MLP neurons of a small language model. Each row is named by its layer, matrix (up: input weights) and neuron, and shows model dimensions 0-127. Each number is 128 + 32 x the weight over its row's rms, rounded and kept within 0 to 255. Numbers have three digits each.
A block is one neuron, or neurons of one layer that tend to fire together. After each block is what it responds to, as a language model described it from the Wikipedia text at the highest values.

L3.up439:145082179153169144130140117173132167114125118082140105079121127173123153155100128160116112143156137129129085100082143125130068114106195123133109157093179097166130111107128090119068146157125091162114137092101172104106078133162175148151125142169108113111167108131042134137155213083143199178081125122117150136181137112154105149141155154129095105137131135116100094146158177144158043116163
Description: Section heading ends. The closing = of wiki section headings like ==Career== or ===2024===, plus end tokens of infobox and table labels such as Edited by, Succeeded by, Statistics.

L2.up66:127140217095122118140192130115088100141154172057141124081132128174195224168138123139137126121115107154172108140114180092114126057156174162137123144126139116132133088108089101138134126127081070136148129179150105086103098110130154083096232096100086117153074093119050104067100117142163142173161124140092127185144135146068102114194134092115092113172122141132117174100084088108149126156121
L2.up213:069136169121132088106175108104090137115114139151120189085064123149141183191144202141155098119110165153145138104044187119150145077108149082146161201121121093134134057119111117119114135082155097042104117192149133097122108147142132172139137197096141145119122190111112128064107144153163136193096172128108080118161110102079163150163138091204069090144106130128133142108146174182167169108097
L2.up740:190102147126147141083157171107145127107150136139160119132133111134158153138122139108242124147135128144183084095093129136134130109115159134102153136108089162137123116182141139103115085082132084130143092149117124087052090178159147122145160147107088172123059152133134142110127159206116132177178110122098192145085110121089152125127116098125078093088109103145171132127114111136140142087129
L2.up853:080175106075096121173135081111083177081195178112149162130144139162151158137138157200123113101151117144097192106077135119122120106151153154121108112117164108118147113102187123110168194131133106063143102147128137134095128131157137117173192117185112132154077152142153155107150109125140097118164124065135122120147114165105116117147121140112115052045137130110132100114156134168137176193126
Description: Date components in prose. Year numbers and their first-piece tokens right after "in", "on", "from" or a month name, e.g. in 1794, 3 January 1895, in June 2019; also day numbers after months in tables.

L4.up20:115113101138152106123178105132141087180150145115140140052118089103118144141123138176101130141153145159079130134113137094154081132112105135189139172113058102159126124069162113159108127073126063115141155101100202062070103085166103172102144160164083122146114165123109142128105094112113146113127172094119136196124105171124099125171129152096101117142096105095107105135144182172094128128114
L4.up51:167099106116121157175113095142130197063092130068130126133143188067144137130109094110104125133140123140137111104115188107095121142139107144124073095079155089092109178141172054155093050106149123115085158107112135121100139151086176091111085179091115121123105106126037082176149140085141128187095104121115154183112162120117166109173111148105114137161125168142121095130108098167167113143070
L4.up62:156147187103114125207131046153089114168138105141114150117165165147077148163128097163123119104147129157108083122099142111079066133129190104150102151137106109151105147143160087186106122123097058130040094089130130079048129151144173121150168119168082112158183113144107175141140225093191144144066168079131139166151119097085097177124153082105118156090094135134135112134141137140143083156132
L4.up231:109142147124130077163144125167115118152148183153154164149166198184143124172125083135137155157156112067084123141155123107070101192129154139145096142121175132114103212154205062149099109073087154072167155125123120089120079076079120095165124127151135133129107167123093106110106156104130122169098127103134158152111103112076142126140148141120090116140154173148170093112102174219086091123068
L4.up283:114062139068126075133124126165128172060172169103186134113156101128202069094122107118154128124175124158107103165141155104109102116120145130140104177186105143063110080159133120099086145117099065131145088121166178151101097088091114107116090113142050118130078110125100100124165102096086116169100143130124139164063207190061125101189146108155109100106118153109142053138099108150158113114122
L4.up340:119099134150128150131091061124201108124107173131139108109190131125136123131107162154127140114137101148117106154103161062053104131180204074186113135145173089127102141139202127139064141171140066150098095097151154105110131121189156177080132163149150139130138126108112147085091192099151146151081182098112154124081076103105140165043171183139084098101129140104124080129113188185150093138135
L4.up357:133143103115152136168127091210089134125140140107130184076112144169169141144122080145136072147155094118115114100130130101163086096091137094140050087151082145125149131109148077114109122127111034201143108128136126123117138113155110121099153177160031129090086108094120113066123173150143124101155145066080069168159148117156130108157165163177113137119095055186133146126171127191107132127157
L4.up399:128077140086094132108156085128143150117195154134145123134117143142179115124117144222152076128120073129106099149125178117140091083108154143160108154094203155071154089117117049062093145146102167122129118105103089068083066123092084112131103177071138067103127130141125150147104145091153164132143121156127137125065102168105144095136135195140155144134127177147135018126143071189181106138129
L4.up491:171184163130074108150193106096106124117146113118130128064136135135137214171158093176128138127148151147083149130131157096141097145047182100120199204191151146089151096094113113143114152116114134138099089080116103127142087108133151116141210144106100112124139166093091127119170191119136184089072103063078143166145120129098157143148135089156094142125158172142153085104127165218156078119084
L4.up540:154096178090080138057142065179136163112129176165154153157147162155160085112114132173196098114109115162137103136122092096115116161122156106121102140099089113128096119170112092156140135096138107135152127130116145106131130078133140105039102074067149117088095190118119166157185123084108105147106125101175175112082116153127139183124126100199136102117106139132142120126123135150137113118161
L4.up597:167132128063095108169198106101068157071125186155186119112138081118184084151131154119171146212069111097122107125119126080135120170132154165130159123048135145115156095127111124140098119144151130115105123135109137126096111120155183120053176124106095139061064136151116110120131157149102147110127156155150131091123133198107148106113182122122079073146123171123180156121115113164108170087109
L4.up650:133131140138092076153141065118133146162162160092128137120135151134125102122147145167120140128115086165067094139129122139147096111145105124117124155142159121131134142144153146099188091124098116070147172118089115163167126064151159142148114138132068129064121086166082117105219120112108192152159115093140177083149165174132121104117144147091099113142122140073091060126074134157120114169129
L4.up755:125101139141154117149140076107107167085100176191125127079100112095122116181070143110104172115103125151094142079127175095188138133082182180161118103104103106164148159159109113126101118141150099125105126093122096122119115081136142141131142154137118140165107142122045166172125118165157106152130122154142098146119146089060160144134125141147081144161081127148111157115132147168113151131078
L4.up763:153148164150159137088131044149148158100153097081181158148127119112169135196084133172180111139113105109146129109062182147071123115148110160110106151173086130081129167090109114166076098105202097128106192125119166070103091145144137145072126142151148111195126178122154179169106113090128154160119126084125158133095125178103151109159154143096069148093132185103130100167126114115201116129097
L4.up816:105119080092126134132127065150139140147088122150068162075161136157139188174136150191179151113222102149072100114150148132133130143159113101154119126119130129076155168146170092097086146134173093149115064137134134192114152093098099164104139119163134153144125109123138151166097172065164143159052179082159169116070139192142078160117138124128016057156080191079169084124099146157123129122031
L4.up917:104153160093101107137123067140134161081175181120161168163101185121135089213152105150171137169153106102079115192128117111081114145082101141058107150108125139066134103104128134118114147088131143116085127110081088174119126137118091117158174113170070198108124163157123183072145157096189123151095138123071159151105161142094157133119197120171101091152169159106122070142167174174096136145087
Description: Wiki heading closing equals. The final = closing a wiki-markup section heading such as ==Education==, ===Marriage===, or == History ==, plus occasional ends of plain-text headings like Coaching.

L3.up348:094110128074121074197170151102112108102174132124084129135106177143092204148168167170118113105166165123105132115112135082134117091088196122125141140154162101160131138089170100178126136173152089137125056140129137130123149137084068127159227135094123132146088064097114108145106144117140126136136109085167123155096163109112176120120089102087080123167081076134146121139076106120166109102123
Description: Dates after month names. Year or day numbers right after a month name in dates, strongest in Wikipedia birth-date parentheses, such as born 15 December 1988 and January 20.

L4.up10:187160116079128092173126117134086111143106165156138185116101131145131173042135134159125136119128058163069108106155185058139114113109209117133111146147114066140102112153146105102120090117135077057108115141123113144123115103160108106097176094099151135163109102107116144123169173121115116161114138126065147111153140127109131109151117198123098130165194124152129079115103129194141137133147
L4.up91:121140119110114141121134104107157189164121107147154144085082119168096117168076201160110128116185143169132126151071098086185120122071075045131092067144055127139104192098118104151154119127151068157177113138093177153112156079153070212130131098106167126218148138144150118050150107152164150128108113103106108113137128128133171157075156152112080067139079155117137145117119219128144127132119
L4.up146:166135125130138089136083096136154131094164092089118125098153109098194157163137129137093092148137152129127107119162159083136146108099159094121077128139091057121134099157193126156055101124129095157126124107152112178151015090153123117184125066047133046119116057108150166137128139150167122126145116162084124124110131141111098165177070092131097131180114095161147093141115130115116124147113
L4.up215:081132154125076083165148140155128121145140082100163149111109150118146162145053150106143142148136119155134149121053151143079179138170132139087135148143136160148142143136147112141116156098137134088125113125119094132145082126168097120116134096147049104185132102139129119132138176167158160133125140112148078143062115139063110121159156124110045099118140130104092084095177146181077192193139
L4.up370:119166117121169091122131136097128155151148134170143143117105121179149072079150145147117070132148138106110107194163114094092110141139149151180128113115085147143106189135158083064090097127120117036122106086097113119085132096143060118164187078113139095160128113118150139146144214130143119172099132111124119133042099124105155148130183135151075040124129142102155117167119203161131121159145
L4.up416:153105124119087099144141077139152155139152134157155121143149139160176123104205119121126135140151138147160128130167211113089091177100106145137094111102099120120098100162162072103104066132096064149154087091130162155075123099166127109110109061052097135108146091109125134164102176081150122159117122107134163121113060110133174159107158143106138119158140107094160107169130076162150142138162
L4.up449:218160113108149185123092122098142133119098129125180175150197119117120097166146099120124119119109172131088109185107118134061113119128113092154102197070071136143126164167185107103148114064133058111133123186112125137082106147169109113169178107097114162149095183085102136144202163096159162148129150075079185157143129121133115091191152199087101098177161130188113117099102142106138146133111
L4.up524:132122105119133082100146137143145142118214121106166108087121087101162089166108140162137072201160149159104156104125126162134114123165132096102061144141112079084137123162192159133150117130146140151094106091100115187076111098141120120166168125110106127126139101120125116112135116150126188184137096142139125083124128137078112132119138130119157128109149090098193108179120159080152128188065
L4.up624:148094131170182114112132119122145158094139088127089155090079113140117133134162124130137077160158060139092131101073083071115161156092121021152027136090113109099115172186140129102090054105146107149097131177104132083111111098107169125193144040072173103164121131130134177101136109151162115192141103147154119146132102114073161138157114113171074096138088112109121116162127194119142104132087
L4.up643:235149152134079141136143096118094175101124111146117135137131172139148137129105155141124138059144082145158072149106147118066141067112151106124059101139145134128126172144114103075143176153104090092127112101103144158103117103135093173181093099091160125169113168133135112093142123196105144083117100139083176149147149116163124133202175130188105109161163155142131089107102132122121068106155
L4.up731:139114122143147136059205165112102149124159165149155155116147104116152114125171145128171119155146120174167121105165085102170108057110144134069116119104136115110139122090155156095109144126144106070158040135098116096110154088127161124138161121076104137100115200064141075133125156122076152139074156080099167168104168085098205138129154177105072149144132191150109124190039114164158100151121
L4.up803:158167128113080149120148156136127147133124155085133190070177143170122093128145153116118102127120087171153123151093172082091156093113167138171123125134159125138129137124156128090118111106159119056118092156111115137057114160143202086173175159121155100121128198160121081038179061172148110115105122156044093113129138170112159146147179101147091065090161130175160119164139111171121131131120
L4.up813:176163060119176103120139125157156130096127110110116159070106132155138129125121136147152110173168138204146134147153124153144142172149118152093073155123119072162118163159153137185130120102122071144158117150112110131147115111145122112129220062092104099094149082167131119173136169116137174182076091126161129116092103110103195126092120099138113135104151168120162115085179139097160121117088
L4.up861:176176146130128151151127179106138080141172118136147158123139145172127146187132089124094054158150114180111119165132133082127180167138143133143096184124136121135131087102172115162153111090151076071150157126131176108042102071149078097135181140118053141186097078150156123123099142101166109123055136084153129129157157198122080136122132106093101094096066100164173121123157183102104079091136
L4.up914:118152108156173073114161133117167144139116103116158177080094140093097098095131125112154145113105104117177177077089181122139162117130123139115118126162088122125102170201175155147080098144202112135164139114122139144157100159185091116127119124164086091162164162114129170130098115171119134148145138136094112171139089191062174159117134166124074058135105155098129110180183144179131196095182
L4.up991:118118088115124096107141114135109115104162110152165154134099155140135138194125180161132138090213053206108140147095091153115131128093123116119074079191088083172122136181159146155075118121131129137124111130099121137138098119173106150166137077083101089207177114125130163105122181179129138151052140098099148126125105133086207136099136094135123114153075125114139121129130100102133161166101
Description: Word and date endings. Final pieces that finish a word or date, chiefly day numbers after month names (May 6, December 2) and nationality-adjective suffixes (Tunisi-an, Serbia-n, Canadi-an).